{"n_layer": 12, "d_model": 896, "n_head": 7, "n_kv_head": 1, "head_dim": 128, "d_mlp": 2368, "vocab_size": 9107, "activation": "swiglu", "norm": "rmsnorm", "norm_place": "pre", "norm_eps": 1e-06, "positions": "rope", "rope_base": 51300.0, "rope_fraction": 1.0, "qk_norm": true, "attn_scale": 0.109, "bias": "none", "tie_embeddings": false, "parallel_block": false, "extras": ["capped logits"], "init": "normal", "init_std_qkv": 0.0401, "init_std_o": 0.00818, "init_std_up": 0.0401, "init_std_down": 0.00503, "optimizer": "adamw", "lr": 0.000775, "beta1": 0.95, "beta2": 0.98, "weight_decay": 0.38, "lr_head": 0.00302, "grad_clip": 1.0, "warmup_steps": 267, "schedule": "cos", "final_lr_fraction": 0.1, "batch_tokens": 131072, "seq_len": 1024, "doc_mask": false, "train_tokens": 853300000, "steps": 6511, "dataset": "wikipedia_en"}
MLP neurons of a small language model. Each row is named by its layer, matrix (gate and up: input weights) and neuron, and shows model dimensions 384-639. Each number is 128 + 24 x the weight over its row's rms, rounded and kept within 0 to 255. Numbers have three digits each. A neuron's up and down rows have the sign that makes its largest values positive.
After each neuron's rows, "fires after" lists the tokens most often just before its 100 highest values on Wikipedia text that the model never trained on.

L3.gate2014:145129126139130131131112092137164155167130127139109091108123114133180130100117143123129162120113096107120122127163090110084120124111138130120092097164153078151147100143165107157126175107136117117127139114104111168137127108159086119092141129115107133120090159132120142145136085141105118137143139157115096110131125118124063132103148132092145144121124133131142138114129133103156136163104143138187162162130136121109139127096123123132138069141131138127104115162098162079143123171156125129115143122130118093124171122108142121122135154130111093155123130092109131154132137125096109121090138105142112075128135172104180145108109124135143118139123194149113118160114098156120084116096147142132127143134117118110132149116138131141108149112171157144174169136142137157096157116101143
L3.up2014:175137123087138153092134115087111164116154136159098145150121156145129163123122147126130084143087160096133097163081172131152114115145107132175123101134105095146136095124115152092124108100129132115108125137154099124134137146186102162127112118107140112088115135148121167114134136096157157111145135144097149147144150148183110137107137146115127137111146134127156097125140096090114097136158164107098087125150136121096166102164126129129083193097087153104082092176160155109129144123138138139137137120131123100148091157101143095139143119147130155119136127127143151129133146146104136106132115109115126105161150132113107139194108156102130122166151111126161124136147165168152131164130121116140151143145103150093187167142127130098125123094104135133104117077165157144110130144130129
fires after: "0", "1", "2", "3", "8", "4"

L8.gate277:124131145158131114105142072174158123136103140123131138165118174092155092152153144082129117147134119080158121083160118145128098115120119082136109165121138109117082148117135095117116118155133156146135110105112094143170161127125125114116139134103088098150099123108088157144142127146129128091155131127104099158136101159143164112097106156162161147131132116132130150101106143159184125122073158129127131102148128156148074136138154134131103122130148121100127160144125183163063141147134105157155123190113172106137126127119121164137138126135149123154137111120148117126155118125160129101107074135139166150102076119143137153124117097136103150097120122101130120149125172137140125155069120084119134115134169124113120116099133130141137167117139122153141134125118152168098125135109127
L8.up277:111115126100094163153098094109103145151140131164131121165121117154143137158133147104172091122146119129118127066121141113113129117129123126147144186169148150151110114118172135130167130158087121149131112159133152147149137154151181098121112123100133167140125107135127139153064125108125134135122172139098177104100081167119163096139098115154160143105094060144157165101164096128106166133110149133122123125124163126142109089124177153129126106140099126133183084129109134132141129108072173149175105115151132146095145110088140172124129140146151128173119140134146133168133072166121134128125154142117142125083126087089147153123114112131143141130122082091123139141094134086107114137155121108137134105115102185080145102115146128145159114161120139188129114145136174093179082139114165
fires after: " ", "2", "1"

L3.gate372:159117139109125113067130165171143143153133135109167153065118090098144134124156092116143196149124122086149118131117121062084094106117093137117121134087112135138147146158169102133107150116129116103096130101159125099131127102072137040162106143131145102191100093151132141134097119104092114140114109132095145153152128108122130147113147111127147168154145149139112156117115109135117069120088091139121122123086105129123132159100137103152102128129111130125134099102148150153173127162101107087123141138130122107097130124125131127096075095092099096138107128105111109100113165119173133112122146129156154119113157104146117116112117126120115110115156112160080078180153090096100136120114133135156109122142132162114140106096147148157130131118124136107159164095121117134112159125098101
L3.up372:141153140148166093158143094115116128141133091152142114146096162151134158154094139112114126136111113159126112140094126107122104125117131133105092089128104169139120117131116146113117136128137154149137137126167081122131112187088121131113120144157131123136114091134130132126151148150107124112149113100146111139125099135142120155121122134114112112181128159113149152148146090123145107156145169133105145119137146111113105114074113132076135139168145189133117073148144133110112143134075157139136130093154088104138084131120116093124081127128113139127129144122102104115143077130179111139090177148127148139128156112152125152109152095138121102144123138155109157120147129108115172153114116143128137108113143136104081139099094139120132134169105180123144127146116140131146112164171155
fires after: " =", "History", "3"

L3.gate1518:095160128158128116098123129114110149112128124129116172132119088120132088095102117137145119120091154090115101156141128141113135111110141149166147120113118145136146111099112127125110160124122139179133104158137105119116158171155116084104093143164120123146143129109136087160141099131117110090129131150127098048154134116117114162118125124152156107138142142103130109161153150136073105140116130091111128090097110140129144092130088075118112127119083093159101152102174136086110118124097152125135089173136209150149141153120215137115110150114148067165124104109142141111102150101131120125101103113125177148132131143148084179142108129149135121119116151091126170183155105139107120131138147144089146130131112162109116149120083125116142112112156108122186146158146123098134100173109152
L3.up1518:126138117134113131131169161156086135109123126127119147141127107091138108154101113114127142140077165113187106131126115131147150142115123113118121149135114126112112094137127160106121077147128152133110169111150099097146143121107111097083147120125140119122111154109135106151095136127121127139154123093107095116135120068139118135121095155138133113134146152116088133114115199138108113125137153153122149126126081145156139083167113146163162116131116114125088144121192128119164157158138134143141159101169170160116137124117130152107137073128100130115127148131118121136129087180148088142113105129121140132130110154127175144149138129122138108128096191125109145133166117139166125152183125121132086153143098126134115127133141132129104135165103165120128132136170156150098157090172163
fires after: " M", " K", " B", " m", "ak", " I"

L3.gate503:087141112128107133085148150134089131153141106155133122092119135144114122116123137177178129136152108160147094114169130111122100130099116111140122088103128142155138116123127159121134138126102163131144123135146101158142106109153085166133084123079147144103160139181143136134144111112117136171083127103068109139127124136150065149141149128115118070135120131168103117137119109124157125141114096087105144118129121151124114126157126081085130129108140153094196162096092158121144118142072144125115134126138135127140129131136135128136093128092125106199098150184129173092128130129108143145123127120079162169148076090124121132098091133136141137129173079121117118106183124124148140131102140119093094122114120093126162107073162094130144112093128097134121122121125106092104142086119114
L3.up503:069142138159122135135191126089154163165131164136175147133153102135140124078166115136128122175128143133118117126090112122130120113140069120117131144137117122125135103150116172141092115100147142120121110143123153132160099123111090108155106149088135139151153110159099164162157116129168118169094174099114152135152134128167147165100132119140105067141078161131130130115102088138141131096135116127104112142125152145113107148166126086108131159104144088133129147107116136135100124147155128148122106102122141107137124151115113127166133096104170146160105107170058117133125096111083132163114121131127105120157137105153155108146095092154123169089152121118110131105088128123143111125148167122141134150125111089153132132088115124087108112159137107126098137101134141156192117139112130
fires after: " the", " at", " in", " P", " of"

L3.gate1341:170072108093055086120110108132091134122143116160124130123139134142103086091140110118142112144123157108114136120107144151134102138143123115121120106097107156107140100139123115111151163086147077141151138159152114131124169098111143120134128106094114120124176064154122162135114125123138144173074114119123116137123132140175150123116175120159135131116102104111109124158133119097115123126129100137163114130130104121124134132118104135104128142122102113158104153118111125145130122119122143111134116120139127184170124151152148139146112099069121137137129080148134139183139120157120138138157118145132180110109112133158146125115107124134145131141137117162139129107105112131110127142100174159116126143086075106091119136083138152113166116146133112115141093127118138143156136171055115
L3.up1341:128121139117122088136157102104120134147174150132125123117143156109166047151166131162091166135112125153140149116116131139127085168147081113067139135146128082181136120135113130125125149102160165094132105117120164126116126122145149130145092103119133125105133127103126140134124110134136130174120109132162128146116177156144141099143137126116112127086152117106124124154121126131120166105157107103095137133127127116139190151157111181130109124143152100156122153181087131136113140140157164154122130102145091113099153163131122143182118155141130121128145133151122123130114115144112133161156160130129138116114123166111175132128156145110152130146100104155144120109116125111150123146162124132169109160118143086142100146177151145106141084113148140127137128123091105131136133116133118
fires after: " the", "8", "0", "9", "2", "s"

L8.gate25:151155139176110141121104133135119131157093158123074110141148151107147115132099115154158151150115126118121144129118117144135125146117094133117122093114145140163086121140153117096153140119144144127178134122104170157098100098140125082094129115124143091135106134127128122142136084107123105131135190175081103157078137155079136121151131155100155117182123135104148108120090129144117144122136136119100140153133145158158154100129108089175121094199097128119131107143124095136099133106138132119119093115088152096110128104115122143128175143091156127112146114116136147088148151143125114129092139118100108090141087129097198169127133129146125139168144155171127181128163122141164137162119161166124094170139159093103116130085166113143103089145152113139099145129117141113137117135139109
L8.up25:111143102090156121071130127138139115155136126106144162098107130151173136105126095102124097128051112114123107151112162171111102104116088128111141131142138161119114102113142120078155170160115112132124122130207130117096166157119126170129094155133103123132126090114125129170097123138138107113094104124129133105166104134139158116096100130111123154165084147139162154108150111131134139103121129165117157143147115131142109144152123091128144134144113127115151114131143099156127136101152101160116146120089126099108130103163091195112120153132153110154103133102134129098115117185167136139144129146113129118114157126104130127126108118130121161152137124105156146129143090161094080106153185124140123162125082152119108113113170129138108168117153127162117188183103106074125137125133137
fires after: "-", "9", " ", "8", "1", "0"

L3.gate222:106167146169102155152101134114119144185118126111126151130119136167088134113111133123149130112145105141131106117094160121108165099124128098110080125110124101100119159113127097117142138134134085099138168080112100151119139140154126112075117140148085068119130061116116075154156116123103131115096147137117143092149129135123111120126100158159117115141112119118173150172160138091153121118169141139142133142155131145128092126131123137140130117135138124113132110119135127162140129115181142121172135106193146147179103119132119089097174144151101154103125146140079113041132131157133161116142121116098169161110154179129098153086126158133144129145165127097117131134167138154135092110106111154171133142145107137127113119132081135155136148140126104127093074125149084104174132128075129
L3.up222:143096135136144138125130139150119161075117128122108081130141099135114172088182150134144157108121151151142126128080097129162117122155116100087103120114128096135108122126118135146170104100131089118148115135116139132122142132074141130100107121123156130150134162151117157152106094105113138143073164140134113179148128096162154137102160153147141146083126155138135119106141132145160078156144143112148116135154165110132122148142147137143108124121108133124113122147147108115143132146139087084152145087166115149155129162121124145117103142155152131130097133128151115125099095166111136130101127179141135124121123121157155171126121145150178129144125099135090164131128140096136112154125115133129115138131159119167140106175098149143121123117150130121094116148094071140115157135111153
fires after: "1", " ", " (", "9"

L3.gate1025:103135133122101107166104148161097117129094101129124153125097121104115111165085173167141130113107119139173151205103124104163120118147138174131136137139138095125133128103155156123146155076152124140151106102077095121134096092150093103143138139096153141118150118140114155129133141157117135133090164086131119141114111151118106159047110148116109146132086092163148133162109102113116123125138097135135101125119076138128142119070139094117148118097153102137134078122109132144077131121105125180129140105120160092173119106142145122122119136049107094114126107144102125084119125106168149132089119105102136141150117118093106131164141130145094079136116146125142135108117148101126127164121145176117156125109085134121125078156134147168166144129123141096134108152131111131145144122099154
L3.up1025:081162113122106178113111105107119130163146159089162074163135130134098153083099130114110105143147121134152165130127135130159118148139147156141133147119151094101145145144119142133105152092090100115111112110130098145124133123125103115147100099096105129143105107109185146137130122153111086132129137100117119158113146147087145106132133161082115146096124100128151115105133137100104143128103112124136090132112128130124132136127101163122136106152128091159146109178108137110128116157123071164124176100088123140126099107135111159076157093088121106119127181132114149119091119119085105125132142122126141108131120134135126115201180136153132176118134153110110168117108147136113136128101170114159132142143108144138114117106107123139133145155133109101099122138103111133098141109106169
fires after: "1", "9", "2", "4", "8", "3"

L3.gate1464:115135143145105122146098101113146138122129144086160162172153134125070130140148128141166100161118110170142136156106107114139122079114136157119180124151128108093145123117137122105140134156171076135138149109171158124122106146140108128091087125183112105122086122131123107155107066125124117111123169139130071070128173120156089145120122166122163089114123072072134111110106117115135147118133111140152101133120106160169136134134128110122170105067126130122094145137136120116134171121112131125124115153105134121089149134132147137146152133128058115073096085137125160134136144077122130116110153132096081140132139119144103119094103091134087129087129135131144088078140141118099128176122089124140107114153130175102130136116173131174143131113120154116173112133158164100091156136130152
L3.up1464:142150156143143133149122141143159098112150126118121138102099127130127132144125133113106098134089152106121075126126125146152131129114114124062145140181144126115205163127098119092158079125140111133146138108088092123135134174158158135127168129128152114101127151110130092079108091137107155143169130108147123115134119151124144118118131076160154189083153137113112130115181106130123123123116078136133118135101119121097097115209135120122136129161133152119134096131147123149099136143120149128132086177113105093141147147133093102194092093131136168164126137151117118145124164168144127129091130091139165142147174086150173115101113099156093125156086105146104146110104131061141111141143131151152122144164108086144128135099103159139110140135139083124158103143162143159136165139112128
fires after: " was", " were", " be", " are", " been", " also"

L8.gate1502:103119132095165157113142106138105106117145134149147127103102126113136135117116146150120134088100100076128138120141135111154151134108114155132159168146107108187134122093117140101101073114168119151171073129111150130099097101148093096142079122163109138186122156162156145126107088143173114118085177134098113147168124114121129145145091145114134151136157145143116112109119112126108133135148090162134099146163090170103141153121150122147109164137146075095100107162132130144138114145094134122149141118109112093102147111119172131073135105136126087139121139107156200076162170102169161129139112093133109145123135140111161114149137120163125090115095183122115187147122105132138123118149120150157123093161140085118129145120143109140155129137131169124143178150116090115096125119108100
L8.up1502:140123059087106147126141138132129114131091106127100127155078141160126112135110121156111130146123138065109137121170115125105096147097111142123160116187139126131109101073095106095126125102103151129151107125105149134138114130103105080138157086126154122147138163144149133132113129130124103115094183151123134139119132115108162097133092135182125131148118116158153126083098128139123150164137086149103135148124114138112113093101148144141137074176164085110134117148129145128155138148107109160151138112146128108094137077164115137133138115148119125119127168140130135105161139099161146146113115058107122134124113120088138133143164106141147104152081148126141155135191102120115089101151120209117103104150134124116078113155126137127159096107137129140135122130099083151151122132114135
fires after: "1", "0", "9", "2", " |"

L8.gate1209:108137094078131126125114147143151123105093113082165150105141081121157169165141103150163127165074110096115110137140146145157098107114090183145106150187154152130143153150144139136101125143097173152123123150144165123130152116146108133139140092122167136133152089147082092146156170166140131177121129154083121111139173136086128122119144168157146121139153110139078090109129133061093137122119142159132120114115128135125125134134133115114087143107134099148113166115152109120125103150168155118173119088124155149116135119125164143103167134100135129076120163141111140153119114131178154128128112136085122143149122127111134137137099128149105100118134193151133155125153137136135093168093110185105139089141111100127104129140147091144136135154163161109097132094136113123159138124111136
L8.up1209:115167117086125090147111151124148154131144113067165078138125179102160140135120098147136106144109163121099130139140093136135121125096156110133122154117145168155133141120138124103119133151157121102111118166114122160104113162128155117156088106092128116192151126159090106131121121133162119192165163148159113125130128141121136136156146124143097112126163141170131147120127144130151117116107131089132145153149087182079105109072137125105108159130147132121148109168145128097109145121112134122143139087098123119101169154136145162128139111147123128151179116158169118097127104139101129155161123123123171119149071102099068130106072148117120120121133144125096098124107121079080102141129129131134137140144145139136125139122116162112152103117172103106122148170173115103132108139133173
fires after: "9", "2", "0", " ", "\n"

L3.gate2116:137188159139121156108078147137170117097107138118163111121160136102112139161093105144151148114119082092147119158101093110124105136113079140084106142105117123146153139095111111130128113119145123119188093130128137121076120141089103118103155127147167155111135109107086139147105111174083105112152147129136110089159143134116106179091107162089133148107135105107148142136127128122107131121144137119146110129160171163139157127134105127132116094137130080158160119147113120126119135158147163119124119166105161144120103132102148076127110154095121080100162105112157103129158111132151116109098129116110150117133135155115128171087120176122099097160120124182121106135144148114111131153150094163188133123156135089114130123151088149110153087129152157125117131091141191119130129148177162
L3.up2116:112139162129165122157128106119092116098155130135138111205111156133140105155103092147149142114139117131122144101123157148159134104143137139090118132137160152136127134143167155118085134127136109100135149100117096125145140109128159129102105064114142165103110116143119166132102107129132105134110130130155105118154099155110151169086125092127089086096150070128101125141131156136175146154103094149124130100156098149092080132134123137108107129134139093156130137132138110113156125140142149174142127105140132188130130129151126138110171167153126134161132140127108095103160117143108097161133106107135087112132105135127101115134176168151109153134116134088106123155116161124153133105119144148189138089174135187131174116142108168149190108143144126131128099145149111137134179109136115
fires after: "2", "0", "5", ",", "6", "9"

L3.gate1556:160134137123105084145157096104145123157105110131145133100112107152119184093110165151120125133106148154132091163122107125109130117139103103110124136102114121138113121136152153117082139112141148082148129134135136142076148133122129153099172125136106134142090115130126127143141081171134125112124145167105131099171141107119123143097137149094120117113126149116141132133103128104106103164110099131120114112131129130158108152141122117106101131167105138148171097134151107086152189092142135134145121104090110139107130138142177136097110128119139112136137120126096098123114161134134132086103110133122111143140079129116115149099102087162134133126151163119137097117144113172155105113152130179118102097098117094077135142076139157162158164134130153129095143114127103094159131123122154
L3.up1556:153111162105151081104118096125120144089120114123102115104144114084149153174095175165131117145137156110157157080123142140120110136079103131104146126120110133126148110115126123140161121121125096112095098110095079125134157145163159110154135127129104140145128147110110110147139124131111145084121155140146119150148133137180140102111121133129122100162126154133138096202139131142114094114114135108138130114119153089102105111100104166142109090130113148138123133145157121098124151116112122121095104109123095143182146172179195159102149132118149128140122140121103147105101133156101146112121162107145149134136096163121115138148088155149200137135160144096101106103082110143078174122119130145168125124134134122087141120130176117126146133076112125122101141146143088093153124118123176
fires after: " ", "1", "9", "0", "8"

L3.gate1948:104105114087102139128101111115096142142116092120160087098131112099170073161108171113132146101080113092131139103122106107098154111140170131164105172149073163122152152129158157133150119130100141161100124125116122129166140120175157093128112103162155069115140114194141124128118098111129116111140152098146158099096108147149123132183111160134186149150141146138117121137112171143113102123120129107089097088137130147160113134155078075143107122153104147119106099083129115173160101137135118157152146112098097118138090108090131149139134117102128113149133147124094165104152118141180173099119101117163152164154125162128157151102131084112145083127069146080120103147171165149135142161106102108091127078151101129114166134124123119132147130134154149138163107140124137086128132155145125
L3.up1948:177128110145097123177133111118156127154151128139123121130179147127127161087124134126162102176176127151107160120124143155093126109089124142138164120132166112139144097124166099124166121111118092184091118145128134114148140112148145103140113126133163172174110199107125142153142121082147160122104129115095151120094103106119136149112107118165149056154112147107114093113136129137137136112136107104129149141102169122174148114091072101106138098130111137156163144120127129120140099132182093110157074155094138140123136135133144129169134194142121117104089137134124122117138171119152097123125099105148139132093120121118122125134143133173170116126125139157117141157114107124117132120147134124103177131144115132145084087125121119102149128120102104102133133111120100142130121095097131
fires after: "9", "–", "0", " ", "1"

L8.gate58:108119112099108155112156090111117116149094117134147093150105158140143121118112124095139204108089096121125132150115156159113150087127119082134096139158114073141106109104101104132125116136112088136070163125119140127120158158136136123161138134135143135116158159147140128191121093111153092190149134152105106132104222112116136123110130134150110126149093103166119126125152112106146123153103164124112157164162103130166137156091140129139126111146160130130137142092134102105117126146149098107140132148100096130095128097150133162116157144105100095170120121156158177133091120139155178134126129119118098110146128119157095115099106120120105115124135118151080135130129132150113124145153099128164107131171159135094094157132135134138117136129125115150152161124159114131114135131108130
L8.up58:068130078138144101176108132137130113138072113089131126153086116162133103147096102161082150129130092094138118133122149086127085155138113142133125181133097122117145128111078090101122119095145124145107139080134163136131120102120132077110155135121100140137057106087095118174095155122140105124118149122108136140151187171120141144127129121123128133110084083143115148128113140128157118131103147132098107145129117126135125154141109112173144113100091152133132142097140118147190131168094153094153139104116129096124093156118134155095125115130163129076160158127110160115125122121147148155125137139112095132107157112127137114143123142181115105142128142103118152072157153143138098140177100159096147149127087099174114133094133113135108119091127047066159133139154097126132140158116130
fires after: "\n", " |", "8", "1", "."

L3.gate807:145122116088118112103122111152174135114135125153097120108096149150123191157114128149105109183113148150129145141137147105124135113103132115115109112117104122131120121106120124096144129129115084115077118155128096156158143110118156100128151101089094139142096112129133141102092115099136163143077149125154144159137108112082128142097148106079137125128151104136135159103152119131142110115109103116130108080161115109115129113115141100100164105101123159126134141131140107110152127106147087106162114147155144167109165122092105125166127085098095160092110135135093165110114117177102116132105148152072126122125108108128097108117117175137158087153142124133150135124137162128135078181095140128158108139131118134078141029149120110127113118126125146167141124140102122116125103185113133
L3.up807:095167106116123117126154114125116117093141110125110154138137078126215151120096093106116160136117098114108093118133163157136166131138086131163136137128105079142156135118147124155112100119149125114132155134093156129142138101159133149142114111124155111146158142132123133154195120136140117146111107114089122126087122100139098148155122138115105121064113141143139101167144153146102158084158151110129089139139185100100144099114131119156135101118105140148108130130057144154101132163108136089124124158111145129155138090134115113135144136133120141138117168140127128142116159116137130142129154149123151124163128156133186138135147120129125106113121132147087139114196072124134093137140147108153103150169088100126166071098159140110116090134094123114162146121134138084110116109115106
fires after: " the", " The"

L8.gate123:104154127094099148155102131124198151145098141129106112150125169134153124130167158168165134123132150108140082096149102127134108082142162123084117142105165136104134136159119144081103126136087088113114131134077163121156099138126141126131125127124115099156177079112113139200155132184137142117130113102131158102120110122129133122152136165136140140137098117099158132165152118146157128115135144168108111149130148121158095137092137118115128118145125103137137119121094098172168143113123147096158097143123129148124131161105129124118118135091163142134111132110117148119135173094124163104120155104164153079163130109122132115150123110138164080176116139131145136139157149169116120144111131094130124170141147136148138109104134108123132162134126173104081147118088140103128139119138125
L8.up123:131095107133123114131149142109139162168127146180137139190136166143137167137121106105172150105141124129171109075114142164127095109095135141171093078146137141123149158102115127113147129123156140120126108101140141134134096169087154143112126186112101132126162091080143150139114099132140154112114113131112142115134130117169171107078131107121124143152126141130164105143137098105093113133088134172129119126145083114112160202139130126125080102108121118125132121146130114137123117148106093138177178104087106094099128153133146174141144137118158124116154144158143108128154162161156177116127116165121095133150116091145108141115135115113107121110107152121116097131129140146120136098144162137106142106114191139146094145120144102071135134157124116098130155125111097126159105105134094
fires after: "1", "9", "0", "|", " ", "–"

L3.gate1679:143125146146122124118150110123161166109145100122124114104100095155128138078135095162123151103144110150081091165054129122117154124115119136110114135135088134140139128125160134078122124071148072143118124119096141094109150116138126111133118151130112132167159130145119099150129110169142122136129125153096127112132122113165112130128132196116175149111114116080141157167171134154145095121101172085153128094113135122151100173085115138117118115148130103131134118113144111087079110121105091104131146134147129160154107132091092069148113107097134148116078142111146141093147081124188134120159138141087083147086133119113121132086160135109139134099119129110108111159186111149106116122134104124088154135141100163140133121108089136124118170132117135134122183156168101149162088139116145
L3.up1679:072118121148155108105154149125171113144155141169140108177139133096095113124152136116115149085117144159123155128168114117160148197081151120145109128128126110143155117135137117078128123106135116132141158104132133130116155124155117138156097122128133140146172118097134090083160132148138112175136123166130143165166153141164117139160092109131125110167140127148099106151081104158139080136106152121117151151085112071090094081117133150138130120116129154091145114163117153113106136131138109149110111119147152180087131150134149094087107134140096089136151132127183114151124103142109108130158143143119120126120111099125141114099165111138113148104101142128106127111154081166150104127126137102157114147193153114117158166100115152136065112179140137168134110133055099147154076130156113
fires after: "\n", " K", " A", " M"

L3.gate1793:145110100125131124132069103148152135111142106136110132150122136150132103104109102107118130137112104157114097163122155115106071127124122142110090148161122140120163144123120089124174155145130134139124168100159104158153128090152102117102106159108155171129167069135125104130094087152076120132137182099123129123127160136132081146155127086120140139108140127137134128142159104131124127110122105094135101104173114118116146121146116159166181114107113122133135141090112138108174146127114164146149088137138111132120128118132128076114133105125099125076101129166129169146161097114109147100138113106099166148137131127124135162103139113145109150111133096112113129158138088112104140166114092118126117176152130067117127063132144125130117150114117128151135134138090159133144112112128137
L3.up1793:136082137088140120147135112160087102124128162171102108127133131152134142128159119128108096149111119151183075153101129089090150133104098155094099148143124140183128137126167145102102125185125126123159082162133124136121115097133126118155106094081127164093183114131123100102153128134138126180173108118129135138126124166143132118104105144078115126090147124142123123102107141153092135157119134089102132174138081135101085030154080118128129111154154108092103146101127148162109122156107097141170186136136138123162133134130132108157103106120107130109144177156131122137115101143141136113168106126098191111115106109084149179099149193152141133168132124170133151139144119106119091099107151142105151158138146113124095087088114147103168127124106121129098134121152129106114127097126141
fires after: " was", " is", " were", " are"

L3.gate1908:118127190126155127156130147112134111168166174121107103130098085154153086146119126127096147113151101124160106106156147108138133105196143107088150146169076152146128114147165146118126136139172107141092130137123154113096119097178114113133112142142132128135127146137112148151125146142172117179157144123093132140145160085124135164120119103093150115129114134136104098117145106131130109165117173128145109119109141158077112142140091106162085150132168159159128113106130102143096134110123149095119141115134155107113129177145106097118119099080153154078097116091118104087149177161160156135109154115165125148111110137128178155148116152175109131137138103132143132143161135098134082128109154164129092095141132171103098136090151132138168140145140141162179161118169140107140148125125160
L3.up1908:113155123114146123145140090140146140087161117208179136165166145151103154151087109104152122160110107108117118096131106146093107124119094137124144163136126107113093158105134122150148164139120071117185155136143121157120090130139152126110147133177124134154141131188138146126142159150121092116150205135175134165104067121145115152111102099120144160128164121118123153168137162134163122134144112101155141083089148106110137139101164076137125112117077120127132114149168160166130116105143126105165126117094168099134163116106132151150117101145080164122133140171113115117181131097131112147134169165167120088135132119091166150131126109135120122131139120160146107162129119119150113167119095170107130122156158124111116122116159177123103108125124088146099137126124156173113141069074143
fires after: " =", " L", " l", ")", "L", "D"

L8.gate530:109061100144114143127088118133136099154108082097119099139131129118080100139110106144130134125091146178118103116132154110152086138111174127136109128158147110126132136126126125150146142141142104130159114127098142154147130122125114129107084115118148149099147128060135142112137140117112083130149113126125114138143165111123134132086147125127142173111139074164160076105120081130117124151114095134112111110097121136152154165147135119109130112098130114141141155118116144134098108141191139146106087178133136110117122115167168084114132142161112121139140060131153109118169117155154128104107121135117130150123092125142127146106149142139138143135133122131119167131132137111084114136101143149131114131122149130138142101118166158147136115135130102118145149156137132168165174168095093
L8.up530:115139135116129185145068152094152142122092140129131190124155138078111136120121149118116108152158152103114136143102131118146124136112137119113141102153123140148116103124122113097139131162131162103124104110095112155132106114133078122092154121142104143151142096142138124074153129123150150140114145113120157132092146122104161149122160171099115148136133121113139124121164143102145137127137127122078137104140139138092155172118130081111130171105142129142146082076133166096103076176108167136086142142114087166077115104147144183122095120149169145167132091144138152136123116139100128114131148108108121134131122104113121126113124139118148140148151118107112131117120116091132122147137151122146118129141123154090129106091129128153135160150170158115143081092129103105143121139161129
fires after: " ", "-"

L8.gate1257:150074106136156138139128104155157155085180089126138160155098135151114134133096135136099133126157117149114147141147144080145106150079149109108127124154133093095163168106101152114158120088134120113102150130133142112149106111100082104119121119125144151152138141122145151109117121166144171150106138137140120131131083124131119119148145125136166125156146092145139143100145117113178132166111117128108074188149143116124119142112116124155106085118137140094134142169123108095159134114145124142135116123097109085105136094151140102116140128102152077132103096154141163082094114105162138114139155105179063151139121104126166159154129095152177159160093144104115168114101134086122141079149086145098109167136126117129134154144136112105149156128122127144132091130097104136128107106107115
L8.up1257:127134097066140133134156113135129107119124144121125127136069134100118143132140103069165136103112148140190149164151113153100098120129098124119148120142129139108104131129094144108134125143133107121139101142164138142111155119179117135154138130138159126133146118090132152119094103117194135131101132157085161148131158120131133063130136107124163118114079115149108108135094124103091152126126173163155119174128133121104194134149105095144122118140152092135116125117098108141121169145157132164122129132122125133109107078153112124111147154112118124131148137138165130138095129136111101166128114112127084161151124092099181137181118098147117143167093110094149149109136120119098130138125148168150127129164142120111165140143156109105111171146152163170129134121134099088100118143109110
fires after: "9", " ", "1", "8", "0", "^{"

L8.gate363:119126168134121144166122120120114066128164168148154096157134130092108130133122107125138111090140168158100135154114157158115157138125140173159128165125126128117155128148150131104140089110197140119148132111123126139111168150150139157151108123120136100137102125096130131173096076133115104123137170130170104140105139115146096139115065168156103149126163118092111132117121106159080077104158125167110116112136158128144105137135136076137120110111071137122086173126105130135150156105093138117102099128111137119089165136134137071096102142123134167119098143095146121062149166148079102129083117117118123135105161115086141121159105179158180139137106173089127162090143140085107158117136119122126077151125168133078083106131153121124154121135108115114159146188196116112132108169086144
L8.up363:143119118096145121160110159099096096129150109110133185131185145141119107133154135141151099135123104145093142090116105124106144120149166131134117118094130125125120118144140153136119098128119129125112108140096183129125120105138146120152129101162177110141131100143169143151129137088124110142078141113122141117096131149105160141158104125176157125124096145109142129127108115164168141121105138101156146152118111179133107138114115103129132133144186145136135107121087152136109121139124171128114111149145126095142121150110127125161160102131112120155093133135167161132153162127128157140137150106142133107098117119158128110129173102163098126166142117096107131146125125124131112084128076141139142103184165116123133115110090092106102113150167135134098157083110106098119149113120102
fires after: "1", "0", "2", "9"

L3.gate2119:139163120132098137155079129133091149134120128149151112160121121078136125090062132119161143090154124114162147131086157175177110127152107163118124159129079164171128111114127127138111156095127061162106115165130118115137118158093165078121149193084155165142176147121114142142073099113142096073120148127145137130156128120124140154123120128132128094129159161112117133134096106109120151141152100145091109079122150123091120157105142132172094113123144081133116116132122101148152121103113143127125130153133141148099159130097172104123148142094170109135159085130144145131129101130146141100113123127142116168124121119131081109115163119107123157155113159114145183126119083128163120133155142145089148127134080155141123100153154164141117132156117160154174144116121136109121141129140114
L3.up2119:116128111138112146161134101128134119222144146087144129138130153112146143113117156102138159154109136168180163162151105138169156156121140129111140153115133113125118155152130122137122118128124131137091102087092161111095133127128122138143110154087146097119126163112090141138123114149156142096152122110144115118128109156072133125108104126142126087120148160093110143108124103124134181106125103128128131146090094134086105150141149117124123127142090141138136113134099099128146164101159143130109155157112134127091138131129138170088130155160107152134114106130117158094099124166072135147176105139111108099125120136125152084123156136111096139134132113129098134121148107160114145109138160121136098113121136108169123118120129136087130129141156088122094096124108165104150099120130129
fires after: "3", "1", "4", "2"